From a checkpoint of a small transformer trained on Wikipedia.
Architecture: LayerNorm before each block, learned positions, biases, tied embeddings.
Training: a variant of Muon for these matrices, 4509 steps.
MLP neurons of a small language model. Each row is named by its layer, matrix (up: input weights; down: output weights) and neuron, and shows model dimensions 0-255. Each number is 500 + 50 x the weight over its row's rms, rounded and kept within 0 to 999. Numbers have three digits each.
After each neuron's rows, "fires after" lists the tokens most often just before its 100 highest values on Wikipedia text that the model never trained on; "fires in" lists the words (lower case) most often at its 100 highest values on Wikipedia text that the model never trained on. A number after a token or word is its count.

L4.up999:439415481494551503563547535544494471472513532429456422531517466445576591549512434503516585529540493564547441527472438515480543526554590447495533481492556564447555471599462530468487576540484554522487568490518584473482370509552467440448487531564539518436478500443505462550587553445465522516404577472527524518518502582446458489657487444560563557649514488447536478464431474502513478424494504522549440521428514624516521538476484469530474421493436353446440560632500417453493455569519489420513561393497487535495491501450508546495516518545499443559456553509552563513445461547532526553478549490379446491555513540424492508467494481530505534407556550506455468485503478508558510481481421506543435494545453487511546523545575435404489504454418505551430476583501513454451427481441571
L4.down999:562437480444482505556575470433465524492444516554493433583574618452611515530434556498532505521538486489481495558392500431545469461523484551457488489448520485453519496584513405404515497493478607491494464493535508472546419456564532482573430509483450451468548576486475489553587557559444456506528490546485462497534517427428524484518506577422485443582503463510581487514544499547589554450630529423489447462501553554438540424485451518474472462547488429513484438529516401534400465564471522498552485516561537499538501535578592450444464468524551472480521533418568534518494523532477463575516531417544482468447449524509533525426520466482585378602468611557462560554496438488484447535507487469557490509592545492456457535499503511513536562337380469474436553455540419576466527486450469
fires after: " of" 31, " which" 7, " at" 6, "out" 4, " U" 4, " to" 4
fires in: "the" 67

L7.up898:539362509513425464449521493475501470449523484534516523478433497467452404470529514439492541529465518505611448445528545475541451539575494511549520376425484486534531524581497477483431428518592416439519511483524510497504514409475594427448506563579517586533479512496439473547378436485528548444464472524564567502549480553477513582583592482596516620500450552571553504539527480530475490542484461509455477465407468435490539391496484459538476520527486576433536407392400494443484453555546530514521468483570440551496495512406523496445534482477439525458512494447582427473552535478537559536526488542427475430481564533484548505482469484605628495549586513592538517430484479499459511536501545553598460526480391563443447430537464488537488523423543565447564493437473549546447533529532447
L7.down898:491443505579486439476440549511548491529599478591467474513504499558442507442560474554511516561482543455458479454546525420453481536560526472433379443491505559535553493525561472498514582418491568455557471553487417491385502451510514444406540498448508496452476536418408570547498544534495393491487445493574565467540445465526518471637552483522553437562481421482518444490508531467442556527462412532459533496505480496492542512510491510631491487501541543484563520511566471472528513477550429489522508544568528558518470492492529501499477410485459508543464565429556443570514570516513469492432394527586584413419545606482453605432483504522541427453516529503560514484468485533442454598403409523522544498669486487574548549399479496380490545443456550510468427478441469512439483508521501
fires after: "." 32, "," 19, " he" 6, "y" 4
fires in: "he" 61, "on" 5

L5.up915:543487475562521524522471502535496545516506509422471506528465417472544427459499501440413526447460504498571592496428523510497510495468464524476548529525408602468513460463467503506478410511405488457440510517475543505510552497487526505466525600504472592417522520498488413537484576458501536450423531485562480489484495535509487469510587471465586496607409532536503466444414535468523560525487428437484605446484536531505558547472556489551531550457526543477551554494476612522424536515540441436536421452502548405514375473601443453534491397567616535606406478466541427468559504497573580433502461500518531498583443608503515456343580524479550449532469484611452648477475457478517463519419448495494534491512515507495465496438492467479430489488520538522476576464458522490557592579421513
L5.down915:487495479547488449537445610463481552546490544437553503476563399525576501533565476473528434535444478492471549547420579471542487566455475620475489502582483500613510544506512527458515539485453477470421486532520476546447550488475528515465589504531511434463460451393560591488532463540436533477477577455466442479528564467387455530565473456615514499428584430571411459522543455517466510485414476495508606569437538475529493378619489566528463543533469564525486509531510509450549448561457521513498444512419404456492523441470480498519513531559478466471547416533506442526469430565477437537513502512480424495500615525530467558506444519512523446451508598482488439474482426509575486543609459613522475490463541545609520466522530361491428530502489500500437401425526518491495527399563471
fires after: " N" 30, " Un" 24, "ited" 19, "iv" 5, " C" 4
fires in: "new" 29, "university" 25, "states" 17, "kingdom" 4

L4.up116:487600445539474520492521443503520452389551410490545416518557539508443454519536483525534510444572449472434495516430507455587465464482493455529455525476469566537590487477567551531479496517542381435578536437556545486483371506457537518553599428495557534501474469534516425488547456635526467525484542546397549477454552476476372540467452449450510527576461453490387545576571493464528482526546405525459507414463476480506527451452512637584530536511544393523451455535433539552474523491490581552546509466584520619516511487498505504539519451433482524506537474487580439549432472580564419481459486527494441497493489501466463486466511379525502450446517536457603458445440544496498416527555505566564431466456462493568547506490557499517471444575470553553490550482518553523563422562466442
L4.down116:468383531504466511486525568428485525435489574478390544509557430464497497467481486581499470430469550473478520580498442487478470470613494584609426523531454507470423489438580517619561489508547541543517627511501541426531557547380510478519500468478489514568554497420555587459458488448490483553433508479462481483504490461526519467579529456490484572503531510507527530525557554536522543495499560501545511541414454599518454415453520539513532543473637510443581490466557451465551476547454586434538399541433485455548406466577509501490448538540525415541408554482469504473536442512498463470509429449414479444446445559523565579505472510502463550510613570535483442528518490561486469409481475529379494569519472465466513481495462548489464530541523531482424464598437532536380541403564463
fires after: " the" 41, "ion" 8, "e" 6, "u" 4, " it" 4
fires in: "their" 42, "his" 11, "of" 11, "its" 4

L3.up349:473561435522474428539435523585531434488499618556543496512453437463523462561531528437421522471488532476488496485518477595509467455522532522497481583485457434532525524466440457484549461453445467477551534488515507529557568465455493510464408696479517521459538462554419459594550462483499516521481492513463516504470494513460557509549592545468517493566458538384386573456489501495462384508583482447481459568451559520483454530500512552516543580399597532445514506413560546396483485546527487496478473592539530539499451428507508472490491427485467476450484519500559543474483417512490492494525441496595517449546498557554475453515513587495404418498564478461466467580480463543471588521527493595407528537468513526490343476390562377544450481495526499565548510547466512533406604501575492
L3.down349:511451557566387420460458490562530477533465453567473509483409410530512429576569599564445493542586429444483475518537522436523577522461486481504397487504437432534455542560441473542543519492523483497472508485506442406476493526479533493569530432537525586489469452474627483517549505539503437518409569497480569553424518465475537483572614566575435529481486492518410471421576472513409411373498484469538448519437514474530529505497503491562543539396608491578413542498449528495430520521556550516456520529533460540527603568404509593509517467550504460549520533506508502428480506434475451467513457509546501545437568487462445560446497506454484485433534501560462502542433469598511537525560435509556462543501481569581499621578512498393474508556426521513539534485438550545447483531435439
fires after: " n" 32, " S" 22, " R" 8, " a" 7, " s" 4, " A" 4
fires in: "september" 21, "new" 19, "report" 6, "newspaper" 5, "now" 5

L7.up204:571453436446466415456549479557470483531545521512474520517538604527491415513440494465466519477454461468528549493567574642495577471561560528481485480667526549487460470443420475543468500442602415394472522593417631495502539430455563496453549526626540452528518355439529555466473466549420522444428478472488472541535542511593537483443429484492490504512489443443450533554576505490558575511508497546515485483455529513518495419505517419465557535473510557553540478504500635540461563458518478491540526531445492542467507578475518510499468512458503553526505431448556550540584460566458480411423454525519529552565451461420493565501381561565435516411524451488490489458558429574494501486495469513502472423536584456488436469544472463528522467471574542530483461444498534582473488504467426
L7.down204:448452467545530444452542451455587519445510453529438542558443488551550472516587440465438488466471479473572485451571568558556591402540521459462460488546566407542530514486461496548525530446429542514492469484453506562464509455449453458601474392462539536607543527435444507557455489560604555452446521470524564515510536479554530472472473488451519480489481519512452475446469435487425516489533507544460445497598506452609483454548443405472411472538619484490486541561539495462452458514504496554525554578564556451482442437523463521517553433481529436409568440541505532519540437480447552626395440477569589505501470526579430561502494619495423513488445523557513508482472493524395531465520500536534495605523488507504482487573540451445526427531461578467518385411550587548609502498517519
fires after: " c" 23, "ed" 9, " w" 8, " h" 7, "ou" 5, "ent" 4
fires in: "on" 21, "can" 19, "to" 13, "have" 7, "will" 6, "way" 4

L8.up759:585530442524584533457509500475482534555483479642479507487472565509528459480552481598475552419541440541428458551509397582533503570536567439490505573497493413492462523523490474535426579512534603429531375465473552506450497531453546501543566496565558535478511611473463486453467514517493489483505507533476544484490538499531456493546507607555576584453536526592430557497486458441469591565540518502490407516537430496405497608384606488440528490473422515465528518510574390540432486528481464425479466538553395483415501458519433479510529480487505449479581530519547516495588501433564526487339513526517542523427508520454468429460524515530513446489398514443505567529496615514469434558457531474469517438466500540525460521513450511430483558485488483568509486547473533443498424526581408
L8.down759:512538517586446466510437462521567544645403506491534514519512542587593554503478482461484530410557424498572508560481492498446485535522344447539495482391487631537455442549404536447452460507524509526424459506500504470505526448543459521462398513554509474470569569450504561518452432557512443488474471485474552556469380455507579552517529414498456470522476543534540464526499552585509456549523541502456502524590481552510436483494541533531492570478550463551426548498410546436502516406513433480498583492555479566422523434463493485470495604535428565465599432606447498529482486510629539502458526469514547430453514509463602460513470469503465489583443469528458451531540499498430520476550473502496490524434480519552545513510578500518574544419476442365548414479544423448562444498498506
fires after: " c" 38, " C" 9, "c" 8, "C" 4
fires in: "career" 36, "academy" 7, "county" 7

L3.up649:499555513493511487428547478534480558659475504469500584608495563464528511570483394453511452472465465510558511525411545552483509512584450541487436536464547521551547468499470540481512497476484488376459557512520487551463466538455462470459481550536464423532513534456479489618429498554512487559455511509429477547531449587383529517373461590548460501438439467605500508428483478517429552543503456579486526601502484498606492489475487485457469510524449496488423525500537455472496517568497474496553538503498469371568485542427520463579454441523460602386529450580627510523600521485494516462382445498528402521575447559470423462520448572472522470473498537438475460457611515486507480505443490501518502531490532528456442448488480533546525485488503498588578598477458456458405560595564477
L3.down649:567531435459570443488491563597503506480497462524539469478520429499493643491522407391466486572466437454460500467515486469535514571503494487474463563544535422497507412501493517554496537517474503478510553403454434657494494460582580478490493494488444507438437561540484563497448549499407385507404584512576432472523558465433553553343502514559563490535511485526478527494393517468387438531529468586470583508394389473485565453504493518495527587515435554571501568540554599417439493506515505449499493504467399478453553459500484553487526454462497534432488466543389508475519444511518475479512485466511541486547478535560502571536529575477550501525513417528537520496520482601485536548556568483554501557496545541490491407550446550469463530423454504514598473538509499404504422500477430
fires after: "ou" 24, "%" 17, " h" 16, " s" 12, "re" 4, "," 4
fires in: "were" 17, "have" 13, "households" 12, "had" 10, "some" 9, "with" 7

L4.up78:500563526570364621471581593414459410506449573481532509367532538512409419485488466517481533512460543505535476506512495477514544436604622540531454426616503487547499557515552506497472441484549511533474375518354589503505523418427539523542392537401393529475473509443533555466499556518511471493464542531533490551562518520460481582542548482463494383509504466447516496495553543424499561521502457470482456476517514475506508433494487498497581573343511541554470511541560518414515589476414447506526526541477466550434474506470511371582538504513605502453540524449541504509543541518481571495499527430522559456490447526503519465468510430499490519440545551458434481461510524610407483438450488508564525531493479468553497453476547568471539469525448547487512579520458542482529491423510510
L4.down78:491471481579587446517413517527502476456445472498489479480489524453507519466474477509541474490494522398511450481503558414487524576489526475500472503574486460489496465438387471477517418406476485510537517505509555439530446572545486453513438456529514474595477428493526535561514412418468515465531517529578579590555523552446453425444510435432559517495531564531509597418506432566490551516548487591461447524433467550555503621510488468489560586471515495598484544513448455450527518509488501496549581407509579482547376512564451553505491451553415520573450507601500424462523498544527478518558436506453470458513462503459653468472509492616414487452587531452478554462487602499470498438536585436478445511564518488544444409388475497470535495437519502513442405525472544522523511486599637
fires after: " w" 26, "ou" 21, " s" 18, " m" 7, "a" 5, " y" 4
fires in: "will" 19, "would" 18, "may" 7, "search" 4, "said" 4, "should" 4

L7.up680:547471544527548511446504519562521451506526420465544544493557582411462578477537485497515461482497458509565483508503505585485530505544473390558398499527560492411537504521415501548504496458503552573410553433467553456483484466486413573532611407529555548551523520394526530558508467521458495505538538454590546496576568446514601478427516530442406384542537521513418480447510442368483533478501465560486394426425488578547477530502489580551470544500473509451473457414500517509448406586453456510512438445469471454607482542627550537547458518523637471542474535597444422533492536493465486520475532548457425454540483456467507470550542503531483461460531525393479548514603545463480514560477516485504550496531581437451475508507476620507509428451485532511466535471482513465460410437555495
L7.down680:398507430421478500455469542502569433562568421503519509480397545482528554442435562503514569572491442565524523479492480533473508422545535403562483606410505518558465569468548576471469507595533564553522577565477545563465520478489532511546468505523482488503503571439445473494504449519539502554460486443585547430565555387501567423444533470572542461478509486554478428459530529446504428464599365539517440489477519430500503517538479451582546446480467426505497499566566504504466488514440506592505516466556578450446415498527513548488515416464481500428498418535516522573444532481447575492475527531504482500434615505461496481624451480450463492453527519444524447552572562489502509533557547447477552484533453592551457433594488533487503520492406532551486297524507513446452479448541465
fires after: " h" 26, " H" 13, "p" 11, "h" 7, " th" 6
fires in: "him" 18, "his" 11, "its" 8, "episode" 7, "this" 7, "either" 5

L3.up622:575430493587432514434477444495529465532479580530433490567561525466436517530504498383572510507461446476514481448467522522449470461527467521461518501521518563609396546523435541501506432507522381551456544459473545503457496528472530513570566495489519512403521677461467596468507444429547466469503480473517510541500519569465522582440485472643542642444552492576498429511481446491400460492449502517435428509500502563442469500510507475471490535480543455478583442497437493524464541446481617557467451455542456459547501437510594431437404534446500516489436522523474480525498474569603508476515514521545542538464634572493556532430467426540506486553524487537488527552457461643528495436544421597552471449599478420569536455502456522489541526518446518424469509470479552519439502505475478
L3.down622:488522502509495473507432522642541539366466484529545498514510567523477504490455488470441506574478507437511425523510582430473438470562517486557505565418487484440509413531499434544508477452501458455547502462447392482497476499591522585494571507480508518472426419413464580447413518517482478572555506474508475442515483428629575436475528547515484450497572492501518574467471463466548535555545522589528482538526469550551561449480509444561443448451583476494566600501507528463471486477567537524387479468513541590549418449428377490478452417502568459402526552551555484511530556511427489456452494547553507459549559477468530569464508607492477443510505528532464498554429433463483472511544524479425529428525631518485540493484577427563423570531567542457544456507538495355589482447537465
fires after: " b" 22, "n" 20, " w" 15, "," 11, " s" 6
fires in: "but" 22, "known" 19, "and" 9, "it" 7, "unknown" 5

L7.up466:559566435538549403464478560532506479487432435572536499479516577439509517516495502546486475494486544419576523494409544531461556427571511507435469495551536556444515543503514447477578529608507468489470483563486478549508471488475551514551423513523565463521489440598506500517469493475467521412416466537481528447484523449523513582409506534403501531417591441505556614533584489545486415519452494647467599544505460430524465538574434578474477455503492445460451475549532560521516555482463471465535506533527504533557497540490515536369454536498518556450542539521514388439482427504459508538478511454410441496467492519491417540395530455443511500519478451488474555551479488530590491532511445431488427539514482550486474430512539576532529510409266411531513487527486561468549403520491585
L7.down466:575457462441465575457496532481499444576599583510443476451576566481458453550513541573562435466507442458513398493470517529500533500496545452495488384439494488521521452536434554500523554455518475468493524578492395494503513568531481526500522535411415436538472508475444469462437482555526346578523439508510482503484551587597505466559536597498396429511478491559532495524520522491511508450526571520510592456564528410447551440547526501500457516436533545429531489510567584471537536599488533503462523467484492490463402522492530501442547591503445554507516546450420555456549550506494504559459483542490563473446543556429577541578461513552358527505442417516501462451485441512555477503505481539529435523484457519552516508485489531432509453589560480368465522530544465665550415423400496
fires after: "g" 21, " he" 14, " g" 7, "y" 6, "ou" 6
fires in: "had" 19, "began" 12, "held" 8, "were" 7, "was" 6

L3.up339:574480458583490558437529465542624508471539511625586424492450502569512512463482503541520536465510441479563510495434488485509549529547591480558524543578424521481444435470571572573604418453461585557445541587464463473494484499515419421546416521552536461497500454582480489505531577419555550479443505469591496517483543547468478551574606421531592490459472416532409531469453490447523495477480539466490481512488475554469489514425514480430485523394524513468499475552581486445501492471488535382519501460519498451528529581544555581418530469508435442462554501478476456520461409415441490482613418507510524500483612456554503542385503547498537482495551499580476468539439469490515531534448509424515582456496394428535404444558512510467500424485443504502572599485475578516441481506498553
L3.down339:500532456547485517466561567496423536546452554593509431531432480467444460538452503495533473481555423439546509559547569542530478430508461432628399426508533449453477485516431494485580465469395523519532426580413455494521498481405499453513420438462442517439471524491471568465541493542570467564484468576590580524546526490454485448517550520567543543536465458502468526507538544530536487397459499587515506515516533433662509533492543496535494554520529495571446506462532534384473488496488537493510539381566473494459577515463489478480518553614480559479518493534475465441476528519514479475526593493401570570508562408564508492423445614507448412465503613451528485378498533556474467450546557482537464583472430436530426498408470583450481512444465510444567472481464549516506553496479580
fires after: "n" 18, "ou" 14, " he" 12, "g" 10, "re" 9, " be" 9
fires in: "known" 18, "began" 14, "held" 12, "created" 9, "would" 8, "could" 5

L3.up127:540497581584543624523416562472527576510407506455430477498559533624477547575478498464476563518442499496514433507452542530531543576527575495473481443532482458461405562402482549500487567521472483457439490570449560503513573607525541484436494513546534508438561453486529480502496533466454521548455464521487441536507486393395563440542555493552473487462450593446459501395443485515547428542548468437516560395517443594545495443497450516527360612514516540555482418542422517600560443510422457532513481504515520401498488467629527397472504541473454450498477466491588546591588583395549492528522549539505516510455466502533470511449479452564455532443523454454505555499530515539517490529490447463536547441446523494501404459561486512529511534559457518445457460491468507479473392471485556
L3.down127:479507491487436545428446547451486527508513591432536531442489559465450376526475472575521562623466533528505512430423453510512506550460469511527466427577424501481496522562431452490491512419574500548420546531424455516449505529487526470478610477532552394492510531402502483455504515547473563513491538449584460508486486474391482391604442417460476553420492566484401444516508558432581512529553540495626503484536504457505456428448536465564516452574484578563505510535547486492443567466532544447380495575485542566489549519455577472577533520503575508451557442514566605522465491491552504450470534569435506549521435550524521392543529448488508554532466491432524460517525481425487546473578462518509432507486615544554414482493517513538423427550581468493529534583486395530561475464499507
fires after: " St" 25, "amp" 13, "iv" 10, " Un" 7, "ag" 7, " N" 6
fires in: "states" 23, "championship" 13, "university" 12, "league" 7, "stadium" 5, "service" 4

L3.up599:544497461556469491555562546599510479514531513581584547442426478500483385443536496488523559564443464508596523541495471571467518608508584447444510496556527520520414457500506469511491407552551451519497524540465589513475532445493519462496445514581473387473498522497433529475463524540525535511520486527536487500510482492481429552481551520519598514539523471449465529591392531466533486531578410499502539489459462564426436440361474426465433489473491470426520591464619550598498486472594486475468492498447494425482495537485509505427558471499503495480601575483527449435471536587405631444445444461522537468452564450460615448482551504591480508494492526421564512592379494533519489471469426463476494463430533473528521517509380550486480494558478522506483510499608549492526407465437405
L3.down599:473500490552528486469518587473425434455528548483470597488473577504479421519488455544512478556486393466556505573570563509499566452551417483511461456533570490574571477453498490550510476510536439526379479501352457497484483457483530487565543425520498494493455530471514549535438500575492501438539514513527467513547467394563572552547536532483492517466502456416504467545473521576560632529498423603459526511549448398527449442422398467547617554479578581510317529511534537522480420531463538550572474506453506410518486519525506448518497582498454512471499451474485395477472409517438426539539440520490567404493510519520556521469564523481492530491400513456467487495476589568548487425520561394600546565529492459520484494458484471418453507482529576551574575490477491493477472502478565
fires after: " w" 23, " c" 22, "ou" 18, " W" 7, "a" 5
fires in: "will" 19, "would" 15, "council" 7, "can" 6, "could" 4, "while" 4

L5.up677:558516416440462467444560496480510453436603605503587471551549483522600496506514536493463432549439501471467468508392471441626563519541500541486491484511470506496588492543448411485529514405401530443447496579534596552590543552500507543583471467518486582566490528447529525524474423532394476542593546506426564512485511440451399498540438507497477564498469538562588448457454486572575560532458422580438470454483618547465460458454456437474502480510448409459477450456627452453471482532516503549460531417469460498477552475516524482533458464530539400562553483523476488433483536482614460473536518437505472520446453469542441570587543509451445529509450485471567543587497460481484450572455460560580482503455499508475450444542510587454511545527582454505535531463459514399505540564549511
L5.down677:480536495432515491538537435459561598544545567508483535495522485500535549454547408556509471482550538432474533469483538444475474469503427468543447525489437454544508558495515525443538553463589536450449562504482528565485456464430532361435645482506522506495558508562475536483459481513519488519526450441520417638499538510464432438444482518525481520512538541511502511522464527361469527469513438504552506500460452529480506441471472532479441512505613535554645482477526442477432572528480525543549526545484431435539463454429538484567527543394505483462543577521517502595474510494474662488524458560537514497399484489476478492466575513453543512476482420501453553464477547537600396425471613596446533538435542538368590385488395504517513513497520494505482512583512462491415517397516485
fires after: "ce" 14, "t" 12, " cont" 11, "d" 10, "s" 7, "ld" 6
fires in: "be" 17, "received" 12, "individuals" 9, "contains" 6, "of" 6

L5.up157:454507415569561436443564527539539486498496514447556517480467548452554492515512508462386582577499498447501401441487459438584556522531493512538506532451572527512501524515501527466338488481439520512442456437471557493499498413506488429540446524554465528462507452424582494535484438434512524530445454512494534534467530543547448507553468629519474510547516440508433508428447511506473511477552537552431538574516397485399536433566496520490535598558481468457409468543503608528537442497622472422420577545460464463481541493468458463468561471484449557422502455479587445458545585468480516450553515505500441485483485531537428555571438508502418543544547486517502609598529586505542472562441463560495450585503454535498364480489535592469559514527443563454460566506446477568619522527456460
L5.down157:483526488466662514428584492451488559553423480477455563430447413568485404483452470545474471488529456469534504574360518489472426532565486504502516429552524492423553470471529538543470498512503520496450457568521514338585474540556495515418454423528531426508457467532405452450528467560448569505431435439495532483535494548469443562592520515453504540468545484435501583477541526491462510454502498526540475542472529459586536435504443536540467590379477401502502523465409536519488568522473473474518605482543530487476486505514498493520497517554455486517551434488467475529537523496447532511576556504557574598557528458624486498567598512547588589539513515600507472533476520479530503582467441455555476408529457533581535603479501461524432436397540548447475471509543461411433447459480500
fires after: " the" 23, "," 21, " N" 18, " O" 5
fires in: "united" 30, "new" 16, "at" 15, "university" 7

L3.up681:625535399453509431501502456641462541583600435479405415526492442503502561464578418492558456532546423431524498454470555443497569484462447493521617485521450508436472513537486524522449562549487477493534545507484516528506514542499484526408568468537516535531574485470452484462395444545479646497437463563488387635557485466448466501461534561485514525460397530464502475537442475503467475542504410463536510386423423488579502533459539570487506435620517463557485542434563519539463602498561480483519525443488426494534562535487458549549385479600495490450473454596589503481469523560524543450496537573445501477468525513451429465482489516557520447499501490520466560571541483564493549504515511400443556441540499423501429440549483487405540498511544456481525526497542448548500461480504516
L3.down681:546470546455415525463433565539490558504478485459548495506504394447576567613512378408398576519533540422504474419538495449476465513580546497581488510613526447586467480470544477494487458495514533549536443525502443519572474503530540479517438592548473446523421533411463562490532535542470441504543506462566487598480487473468591458414574529481563525498503569549461567485445480488459473519490467522404435473515418523442551542512446493446476564576447500509456574518548496500499529486451459507489454465609422486519498467514431513544567452468503503434519443545637463452407553468523472350496562497494496430499541530603484448545500595478453419557480447514404503502539471563505533504466505513457493435644524486524450591546497502513529449497505509557573386516495464427552528458492535
fires after: " th" 26, "old" 12, " Th" 6, "," 6, "h" 6, "%" 6
fires in: "three" 27, "with" 18, "households" 13, "third" 6, "two" 6, "had" 6

L7.up677:428407539536412447532468513430485503531417567473536547436529540534568589390548489506521594482482499442517504447531586422444578516507455444411485463604612473441527527423495507525501562482516542543512499511473441558508498449548564540448554491403458589437581518485461437465445458430511582504447448498547452487490511595494531544565556525526570502454513485492565428552458464593564563525493556483528471511473511539487458495472493590461569513612414441423499444450460447505420587555510537497497495387436505553480522472491486494435447476576489513525529500479456430413586487551507380487460501509491529530565437468486506532597510602579554549527385502479437600460482499472543498488504542564574477518549568539507470514522509450543518493549546430436446434427500562468493424474447462
L7.down677:418432512505596524572489456569493442435462474516387568592598535468556537561546517514462524542521573407461411430500509568500497507461501518432475528512466394527465494512565449522511526456479453611471545486526532425521466422460491479539472520451469470557439521477512625534525513593454411566590533530502574500475468457553457492428502550505494492512504514474571546634432624484595452550478424547405591568525532428580426412520443466486431472547509537549503568532492447433513458543517595538527430544468477504582497436502451451424480481494521526462509459422444554406514578521480559496439448512493473475459491501517481580531548542382471574570489510514562463515531475550411508493545487473573578466503522471488431543456426453486491461512573519527544520511426446437455504458542526
fires after: "," 41, "." 14, ")" 6
fires in: "and" 71, "m" 6

L4.up1022:435425429571476488540565534576439403493560503591566514553475507463547477522520513497596541490488477404504563441470529421426451496517492535520495510399513502495509465572446565513454476493462465493567476503501545425595424532512506536500529475485530557478430492522472510450436461587515503528532410478541604519524465476488464454543532503621511460662377538476484513470449555476479520595480488479430389445512461516514386519419557484513575496551500522417546507448475506478491521482534452513429430529538470630483492543525537491459467415479502495490532463484536507513435536476504440476560526507464519473546535394483540559441495552505530467587518614514478590396547560385580440506536565552505461486414495446467481513593444551460522487471587460511590562437419462600491503527490562
L4.down1022:563521579545489382474512429527554530549583461417396499407539498522572594461473431637539477458472467494482414504452542474450491367472532609482502485509529503531452574485621487445531445526559487487560488450546444538549524528469505548486568523509508480516516506594493483409569421441480509593463541511483454509451548550521470453530441491519512592388476515627535482536557452595437512451456432561563497468387475526495492400483398495573465488440449358500497405523549537478518544509490535455491468590476489466509502546486532510531520500467515483416515604418484435482486530513492524556463550464556464489518573447489542529493518488505520482556515494595555440558479513564520526425481468499458579461498477449404492565492538489562499518504449501419499489473624496529561514463497403
fires after: "'" 47, " it" 13, "u" 13, "ar" 4, "os" 4, "," 4
fires in: "s" 49, "its" 14, "july" 13, "whose" 6, "and" 4

L3.up156:503521517537439531482423456464422570513482490408472495405471539379458448424575561448522532583560443479587468504456487512409603559502455467562516572521494546556499468602413472524521507440491509497491436568516530581348539493525482524579360508505492445528522507467504486554456512576482468426573535487510497632465547470399484493455554476479564494528543553512491532528463539402507437526507544573477526465484455435499507404452524494495621455577494488440536522558469586479492448524495489518489538409521527511484464579516556450632475542544454575495561431460548414481484453494482418438544466598476501534446515528468445414504386481514449441536404530534498525506424528559517526510553448569523523471492514486529528517503455519468498471462514608550575561422415538537512516523477468
L3.down156:590506514488509492556475465472540518532477475474561449476545518440422602504456545521509475468617573435411470504445498502513445435499495612524455418535577590507520449479467601459553438393482435543512524576431486388591379503510529530494498438529498398433457422494579489499524542388539513516404462546620533490531482456551487511478484483530460561505477551470476555495491480486571526511392485520484406522491513368488416567543502482526443507530336595456532491612551495495535506516524494574531461556466560481485550541487503504482527474426529505483493607446504588488480492519490498558446429519479646548471525494547496507511420540460482569536544471502446494475523562516521511521512544542560542487447498452426483529508469524606516472503482453500557469535487498518420519375507596
fires after: " J" 24, " N" 17, " M" 16, "u" 12, "an" 5, " s" 5
fires in: "june" 20, "may" 16, "november" 14, "july" 10, "senanayake" 5

L6.up19:536503497500626616434559507506451551518600524537461519519601451407485528512489565548496506499525493460576515508474564547413521536501547430535538427436518568456466540459463452527520513508521466426503450529507465483417531475455486434378400499409546444432507435498519520502571526467473421567535486593520496511519469517487551468477597509455498536542492445589376487476439536551545571519518542543466432630513526493505558507389450521541509417455486442472519537528473554534545519527515407501519572582549407503567492550525441443490437475495430436548540486497561468577465477508398545423343519497523508482486541500539562583483528492526579434467531555499400465415501503535475493498496480464443489496512509570446493480507520410519579555488549491604412503550503439491492380525560559
L6.down19:536497516516505574491509495503568494530482506437439505430361585459533466504518484513523612506430477522551495506517575506547433541515457438495544494440493517485452480530554484517510449629580594470598508570494463522461487451444523602506501474498480505467570491611471516443488503516529388525616436455466467537431463420377448475545521518525513446544493457431472472421500449501547513517504560523464504470496439600488566453592481479461483464585478459452397534533516446452455460496531495520568439584501533531473508556418531504532574510520567565497452506462416516456504568479535522607436561450468481552501490579530445541555388506510416487444538501551486505470527455594519445560518483502459556614558487548434491497480428511549583460567396400406433442549475572393540486467494486
fires after: "erv" 30, "ers" 10, "ist" 10, " c" 8, "C" 5
fires in: "career" 12, "were" 11, "served" 11, "history" 10, "service" 9, "version" 6

L4.up213:505490500413589526572440503532496491494412484387544475526473491418459477499472472477497424516497490457533560449453501573526530529449472486486429649525490558498562514525444497456472572495439526558495543427482595442561502436431426501498546567638577503404530550538474472390550555531506499531484569452516389426568398442558519457562465514567503542569508448500551610409442490495506468582490481560461502519476459513470547526457449483541483457534471475548507558447581455576531482552502467464456558448470466537433495549594447439509392556443442509432549540514522483521564450588568526561445540481499498464536519497462447518611491455560538514543513494602510592463494464481551590477546505540486435516548568423523437508488461450486460473442441531588474494495468396462559413560468508
L4.down213:573421557493509595476553505561530495541528585515554454470382473424531468511477498543465497541485504484527567478497553449476462422444435513519545538547529573443586501504484413502489473478570502514506477525445558392506471518528554396479546542430594470525580412509450515496623467459533488496486445457537507459539564542370526497492507491427606523525485489461516456519471527463573597361499528438486481522515538534397586466592465526498507389461459456455503513490447427544544453512488537521497525590468406503493548560475550529523475508454438481577516542511522492528432493500507468565525460400491539549551466403491475465483593390434471446467640498517527573503434525410532549465515486553520438484525630499417442589469541514550489496502524458599489523569449518451502442439464548
fires after: " at" 33, " of" 27, " in" 20, " In" 10, " to" 4
fires in: "the" 92